Weights of a small transformer language model.
Size: 18 layers, 16.6M parameters.
MLP neurons of a small language model. Each row is named by its layer, matrix (gate and up: input weights; down: output weights) and neuron, and shows model dimensions 0-255. Each number is 128 + 32 x the weight over its row's rms, rounded and kept within 0 to 255. Numbers have three digits each. A neuron's up and down rows have the sign that makes its largest values positive.
After each neuron's rows, "fires on" lists the tokens most often at its 100 highest values on Wikipedia text that the model never trained on.

L14.gate684:141129090162153133143154129097103155098078132145138165151107149158126131101081156123156156148148141056060144076121118117143164122115142088143184097118123096183122114177134164149134123162143119158129058168137125092085129136154074163132234103136117070143151153138134074143179122129124110091087077120135163141141161143127125108142166199156028155126068131150099156136146124097132099113122142131083067173101052117147133081149127130136116116096148082157062113119085144137090104160130113107131169133087110125103161177114143183079160165090131107173130102145134169094136098092091122169095148122046153141169161123143086167142082141105103106187109098173209145134191116168143115182084115108119099098070094068151120103163198122143124101120163096183123122081127173158100142139138114
L14.up684:116057139088125142110123171133148129080107175154137123105122127059092092158090112108184149097133178087079174097126200170106123120116071109122178099125135089156100134108045156133153152161114126169139170163137121141175116121139109170111128088112100088083142147148127147114135141126167067120140165158112104144136156138131162098114149156078135188155133130115127157115162070087117192144161058133136147134170163075164157124208166094122123102111140112158086079116130155180148123134144116158204112097095156162059088156144158097128117162152134128171067155118112123079132136159123091165094205153108095101129109152123147175053070113163126133142160118129156058116110172092097131135097132114101128085106153143131149157095139103131095086097239136207118142106101141158080154106102096
L14.down684:128123149102096148112124119130144122106088167144114107167102138133105107139190146145100146164073116168143115072138118133118144154122122118101148169111144172069117102118110105160134127144114141129121161072191075138080075161043120155154120156177177122162146103142109100111125152077113128117159167157110096118132116138130124173154122110083112154103181125163186167117102159145093118127084134060133213132180094123172105130129186170109103124165096160095225187130150098094117155119140141096163142143133146120144196192125113075160124110160112164078133074187141128147128134183199149106116070094113119105142078110105192130152188093138085108120127118087109091095098102081118121029192126137154141167145135152157175137131104112099110201128067095121172155115113096088117114180095176
fires on: ".", " d"

L5.gate213:151176174163153136091112107164118160116121100148124161099184110172137166080089122137150170092118151119108141166176110155162126190115158121168107117161120119131137109136113091130189159136152138141089157117083166108077150135176128195145128083140063085129093150195112098111109106104170145098167147225146098134112061112113164216134098217075109123147120139097107117118123095208082102135108154129156080112106124117136140126111135196118188113156117123118120149091173119130122165203144119128199154195129166189123160101105087136122171085104150137171103113082123137135095132101137100118122151096088121152079107103081136092132159153141149120085106144126160148081161134145156043136173090156097174122114170116128136093138122186088121144131165075134145153193176152171125104144072123
L5.up213:075164114145141073169094098162137146145161137147089097116122094120100124118127136077079182134158130144186095161162114151077152120178063153144094117121181092144098138138102158097137130144100125144110125172159163143101119103154141148115153131107182169128138200146075107119117088158154153140128130162192134152114042082222085116107188123156138154139120105174168132100165109147099087108112096125136103117084137113081150149164145209094204116134149126137151179117116075201149126115128128136139114089128090111120141115088135105178125090125152137178132154127155155121124069131169120076143100104087136092081175119086075135149164155106182106157122095207142158143103173133109092107045046111098146108152079153107091104154120162067191157133133067112099145137094117131084089121105110
L5.down213:181064152133137169111186167095082130133149044133134155124124091161139058123082128132100105151091171121128162088053151166158191135104126149136148129139134099148119143194109052142142120157120153164129126092099119096117142113129107095100137133107081157185143189189106100157130124123138154104143148123152095191114071122098101148192131160149129176100164176106117149126115138119142139135115162143145105140157106116132177147106131152133169092137079215103091097087208140166114115150135103131172171094142200148156127146112140159123170162172148134114068113119132085139179109164094050081120140130111134088119138130118093132118087107070137132134076139201172151100136135098147155146150150190159119128087170189137105107149113119127094142088177017140145108121112154053103106139115164
fires on: " col", " Col", "m", " fav", "erm"

L12.gate354:182151126070179172168137124098122125145126057139127141095177144158145147083106058126091150116130151108167118116138134117130117168115132164108096100194120181142077139125118083120126039180141136149150088093176143079075113180121139130145121075138154093122142221148101138093160131135135119136125079108170085141151085117099057117194125122157133184080166148154056140132128143139161130112046164158159110069060123095126102127104121148151161119155166090095071145120151144069099095086107129095140093121092144103160126081074130104181172172121127107170099099162128155151110115111149108166113083107052153116080169122094130135132113152133142115139087144136146164091134112169165112132088101159109124160105143191138089132190110142144172078167095040136121126150158136140151168117165102
L12.up354:114138109129190147136121169103110098134104069132104126139111116115141107101133139178115140115170199103124089159145120159136148099127162147122115114154120162106128111069127142122066043204151111138155182111121143136075133118137115153097117064126103094112158120106126135160135142186072105157115075183171101160149032122141114080149098129126070133115112159167125106111121147094122142077081131186114096138071112153120136088052117136179134144167113120135097125137136162067129169097113126154195147194084115097129123094118103088093179176155099091163087091137159159134088090161076109127154081134055165147141152152136117123097080162076149144138070172101165206067122144133194034126102104152152141113125124128156107114165111170125165153121132045095091145149119138112099111163138147
L12.down354:117128122159120109152171129090083114132164064172109137164125133095110166120133083122136103111126170147130175134098085179100180106122124174133118158145114106114134118181117123113131128173149124139103155062136120063151117140119182129166111135135111131179121244147120087147176143129154163132094158120140162137135121162127018087111173044144131189164161138142082163112110099109144129131145145142091166141097126092136130165099143084181132111096143131044127147133197153085060074108120129120161143167096150120107120126085146119119137135129142101181137159097112125168162112138137099149132113133091132095127110112048122145174156121099146079076099179111055197137153094142082129087137153147138179180107111207172069138171118147155186127126082075116155175146071132130121194127104131
fires on: " col", " Col", "ut", " fav", " aut", " Y"

L5.gate175:092096101126106095106128117131190169099093101157148103204047096136123099138144140108082148135075097155125173127124106090085108048146136136134109160166142183127098159138134159180129130165113094127134048065104153163109159103146181140161168090146116136164130141152173106139123100046162142123144110118111178146120187168176137127131155115135109083151191151122066100144102121102120109126123140137149138110148144195148116124136073110086066178102090103059123127166138141092091105121104118098113144098093126130139084088129151168053113089131156058159154109095129116128091098119111110052148129160062119108129135143137155098112107104134103151200082130125092094172152142131150147188122130158037127155019137141089121128125067094150111125128178135129138162138162142170097160081119117
L5.up175:208120174146083174075131080120168192177130117149100117164112115135163156112144123074082116141146102102138136094095160080138187130134150070082103144103171153115140187122131092149113137124089143121142075131163086139106129138169118164189120132101124173166123091120170102118096105116167156071146130117111177113124159110122186153123172116089075116077154107146175103170069117074141166104137133145118083132148129142084161119125104113164119123047064072120171086108093122144124085109126154118184139126062160115124139112122158130094134092086123141107089163086162107087103117144104122149154155112167154151112149161165096125115201085079168110221140101188171159175155158099133144159129160160122112193117151103189124163223097117114110085112138143117122134121162176069098116124171114
L5.down175:154097133144148134147117136117083137143100178177080113127100152145078091130135105083134159150137109111088159140159109090143127054113101121219053129111124076101159110095016113089140192099110105093137121184095124075103196143089126135134079116153174156116115116160123086127119167090120103127097145113162132097119113134132120163108142200216143099173116149154129152113139124161109143192143154131097103098120173093103147128138153158133169145078189130150139141112050151188128076096141204118122133174128086132177131132110179102075133113103120140123111138113133104209156206070130134139170122087137181131153114145069142119120203133135067106145155103147183146141114127145134127143149060136095155122143117158101119083135108107102096160120127070122149157132167116147143052085132121
fires on: "1", "9", "7", " part", "2"

L5.gate476:124079128162154149105142177126129136196129054163128144097105163111138119130150080128163162133083135151099152195170078132080199145136114174078114084094092140125145118065122114080140088160124219180075164107110124110173130143146165124171138119108081081063104081196160140104129092109136126135177135198135144109121084112090118121129106096136121115134160113159104106094168154136140113142073137092129127114099098115130158144103132091086147078142164076097150138163149172168103147092132113096155121087096104080091073175096087135118135095107098061167158085140109106137154150119116087090161118115100127101084063117119134142058185126132193160160116142135109090139157087098138045116179095079069125147064133112103107146184159079116128109121150151153133119141113145164080119126155185
L5.up476:089114135071145127113090135087144138078122143055122142088159119093129150101138137104147141216147145100065122134114093116097128130142129173089138139138151188132107101117081117091178119125149136201186103185111165090183091117126108117119137139153185119134171111145112149129129031095116104092150147140167063187098096128075163156125080129119107160145084094164149110134155133146154114119142127085131136127151092111191117164125125159164165093115171113114115105093172137125090159078166096148127106104117157176147087092131091074125081111116107145187111119119152183157128156138165141144139139128145118047205145103086101092173154132053183129145130085169134131148058125111084123149165122137144163119124094183190130193130136201116133075133113137170137193156158171134118108177190092
L5.down476:095141189165134139156156143099170104158165100240143150098090147171148129073128125181153142140101091149126202149161122198117131084145095120135085066110119190204084117129152120142101103177107155153102101070133103113131139095138136086127117140130116105121094138128114103085117126131108102130145138213131132129186100133111103130107160155118197115107162125094102186072191164116154110176084125169055134081129081170139117120087176075131090110139128127080147126105155155088156128146131144119144149112118142140131045140177142112099108126162141107135151133131109158167104121139186097113107076102100166157100125134144129126102114114110150163091132167104113100171115062202184140118156069123193124204097168150157094100145088158171162109144149106139184147114100078185114096095149149
fires on: " col", " Col", "on", "ol", "ri", "ado"

L5.gate179:153154122098212096141100089155141077144116142146098128123123109149140154134134127144154143125146099079087166104137159157101130139092162105119143181129125139138185113129108172118089126115145138147132121127157108120092114096201151123142194177078148165129136146116134074187062140130131127124106135152138162147131088064169129125106132146119086169152175108162133114177122168117060108144153154111124101151141181157185115157210157104095080127137109089177123127148075165151139127094121163194113097153052118100120164105191107119145092056138143113133068126101167124081186140210047106107115086133118165171149184114142101140142135134084152091134162150063147086180084083153096115141108132138109094107095099130140105190152155056160099131122143121095170130120205121201161113101176169
L5.up179:110140148120203113067105147149115146107119200091155100131156103119148080052178067180144147096147130085116107167157102143151127103080131119141116146108127135135214114144125182102124101151103105169110103106155166136104109081123150146133147064145181140122128167071106169129130140089136163094129209124088138213109147119133179121175150126133082157198152226112089119122109067143098093113107134121123101118115127168143189113160120104114113117139195085118118150120107081100124140087130156146080077148141156176086124132108170174130113082063138118143118102084124161122127086123149093102178106095192106178107170122121135104156147179103128127143072130085153119126109140119103159107053188050087135110059112128156115108163166122068105139105131075162095162130134118162144112129133105
L5.down179:098070109075093118144163155129116136079149106158077153153110133133144124166143150166084054088155145166135128124162166179114161117216098157152154150110121101180093125126121128117112108103146116099132066099108071127157117110115106085109183121152089118193102133136141103047189147124102101129116129147160123086115126208135130130185144132127162089056124164093124121115088145173112130147084135197105145113185135140110191093107130149161085162137099112123119161101110160198176091148090090102177128109163105158110130175111112139159156187118116145165180181176107124144137109153128153150155193099087151146189098084167172100094123120124125170090128121106069131079135143121141089111128141153119067127174208089101132090154062132126168140075090199171138130166100128090136130126091128
fires on: "ie", "a", "ia", " daughter", "ella", "er"

L11.gate309:161096148159144092132077103101090109115091133142120101178128109123175181118142117128101120062116157207136127106082155130107108106119223126085140106144150107119122141129145124131119107117106120119132122105192152091123136095163152074191128141169078150164114113128126064016064111101146140111109154158154144182072146164145155171138148121179166101070148102099108134107114148140074190136153103109136135206119110131149089119114162130141158167161119095042132185155122109180151146166076161141139121157115133128129090135105136110126157109124118188168127146168060118106098128103127147174111068132129169118093134083107110106097136115146076101133091153079123139179125211104174140135210092140119162150067175144134109107085111102115147096180116097109135197110173135110157143194157090
L11.up309:140158163135181125163080162187079151169115131110111155167084110160177117174139106097118161100119162153092108170116119165132180143100167130126172144053165175135130165113109117167064142154135131117169073117149096128139132167167169081141188118107139169127114121211152105154065091159171157129121135110156130108063127151140136080101099099070145131082164156094150155146090130132167145102112101136118119149151044163113131180093068108089143083167067158159116109116096125178166160195084170090173095136120169113104204170105099127116100146166181150159123133078131091133085117185134166130152150186132113125146089137132136110121103088099128176107116101130145196148110137178112142209132109169090119190136187183107112126105112126125183157122113129129138160104131150145130157176149095
L11.down309:163082147110152109173149064111115125099137119126044149147121088090178133148123139120096116065121117139081077098148135122149137099132127174127176157149145104128167115085173090127102147083161182140157074128126112148138122160115158098143153148100092156116074075156124124079083165060174136131130123170069091127160094144065088176157146107156144104145132135111080095075185088126097132118147123089213169125122105115250111150172179142151130107124095123099118150163122127137084170097086174120194168163156146130112096145096172177092166178103166097179110155196073140087126133130149121168156126127131169122115145112138138107121144127141102102109076147159107140144129192099180143156132094111162182153122194152124140125157141119069116113126124141185157174112140073092110130105055124
fires on: "0", "3", "1", "6", "7"

L15.gate306:167176153168133106142146062120100146151100163198075092122075125105183147092083153148047168094067122105153150108124123119147155084134140049094163116120082099129103157117151102129163150067139126145162050163144116144064165126171090097083138076094151134175127123118151093112149096173160128107099173151136156123098170126137161158083110112128121087150111138104117124090162129201103116121081137144126087172114104123172061089110112173107126184101084116124089180163114065138148150172117117166176154108092118094159128135104115176143124072159143068139130172104118062170096142127114098136123144090123115137159100076151111096143136121128143153135166140098105183154113138133155143103135114069178151198133157201128133168087060129046146125165140149135101126164165114114099076134084118
L15.up306:120080033099143150167094183127106115116137129152131114141157144154108186151122141115101074168116180133097077094142185075146130110148161137124113106102117189102164093147118134158051098119130195134169095129138139122138143134159122059127112138085153096166181173164111072172151159140193034150170122150141134128198135095123152111164111151130117147163105107126192088095124126137131165157079068073104137154115113212153108134127135153151128099161161092091110087172123138157124130180131127098150158135136092123129168174139084112121121070143053174162139166130132093140127125131072172089128118122108149124104178111110141120056155130107156158144175123096127138180109085157151176096084102175143157109105081145113099107065105108181136122182113122112177089163100169087197131118145138
L15.down306:100116047075091144172116119124132114153112153095075099073147126143175154140066127123133133114067136104114133128093091148153048102212064142103163147156089118132130113104192119148182165098098148133122135118158153119083134066083132191124121119165121146149098135145116171100110148126144132048115149159064123135157063143152194139095126183136148145155132107157086108108097091177109106109109165142153085162185122114126118127090113130094139149178100107134128160112134150157164145134114201103120109173103136107105098174199171128150088118074092163145094183142176166106102112146149094157110167112153073088073187140104103172171164096141185104141106140083133146186182103114124102142094103079096171111114089120177174094115109142168152113080141167130097102150147112156156143196112111
fires on: "0", "2", "1", "4", " —", "9"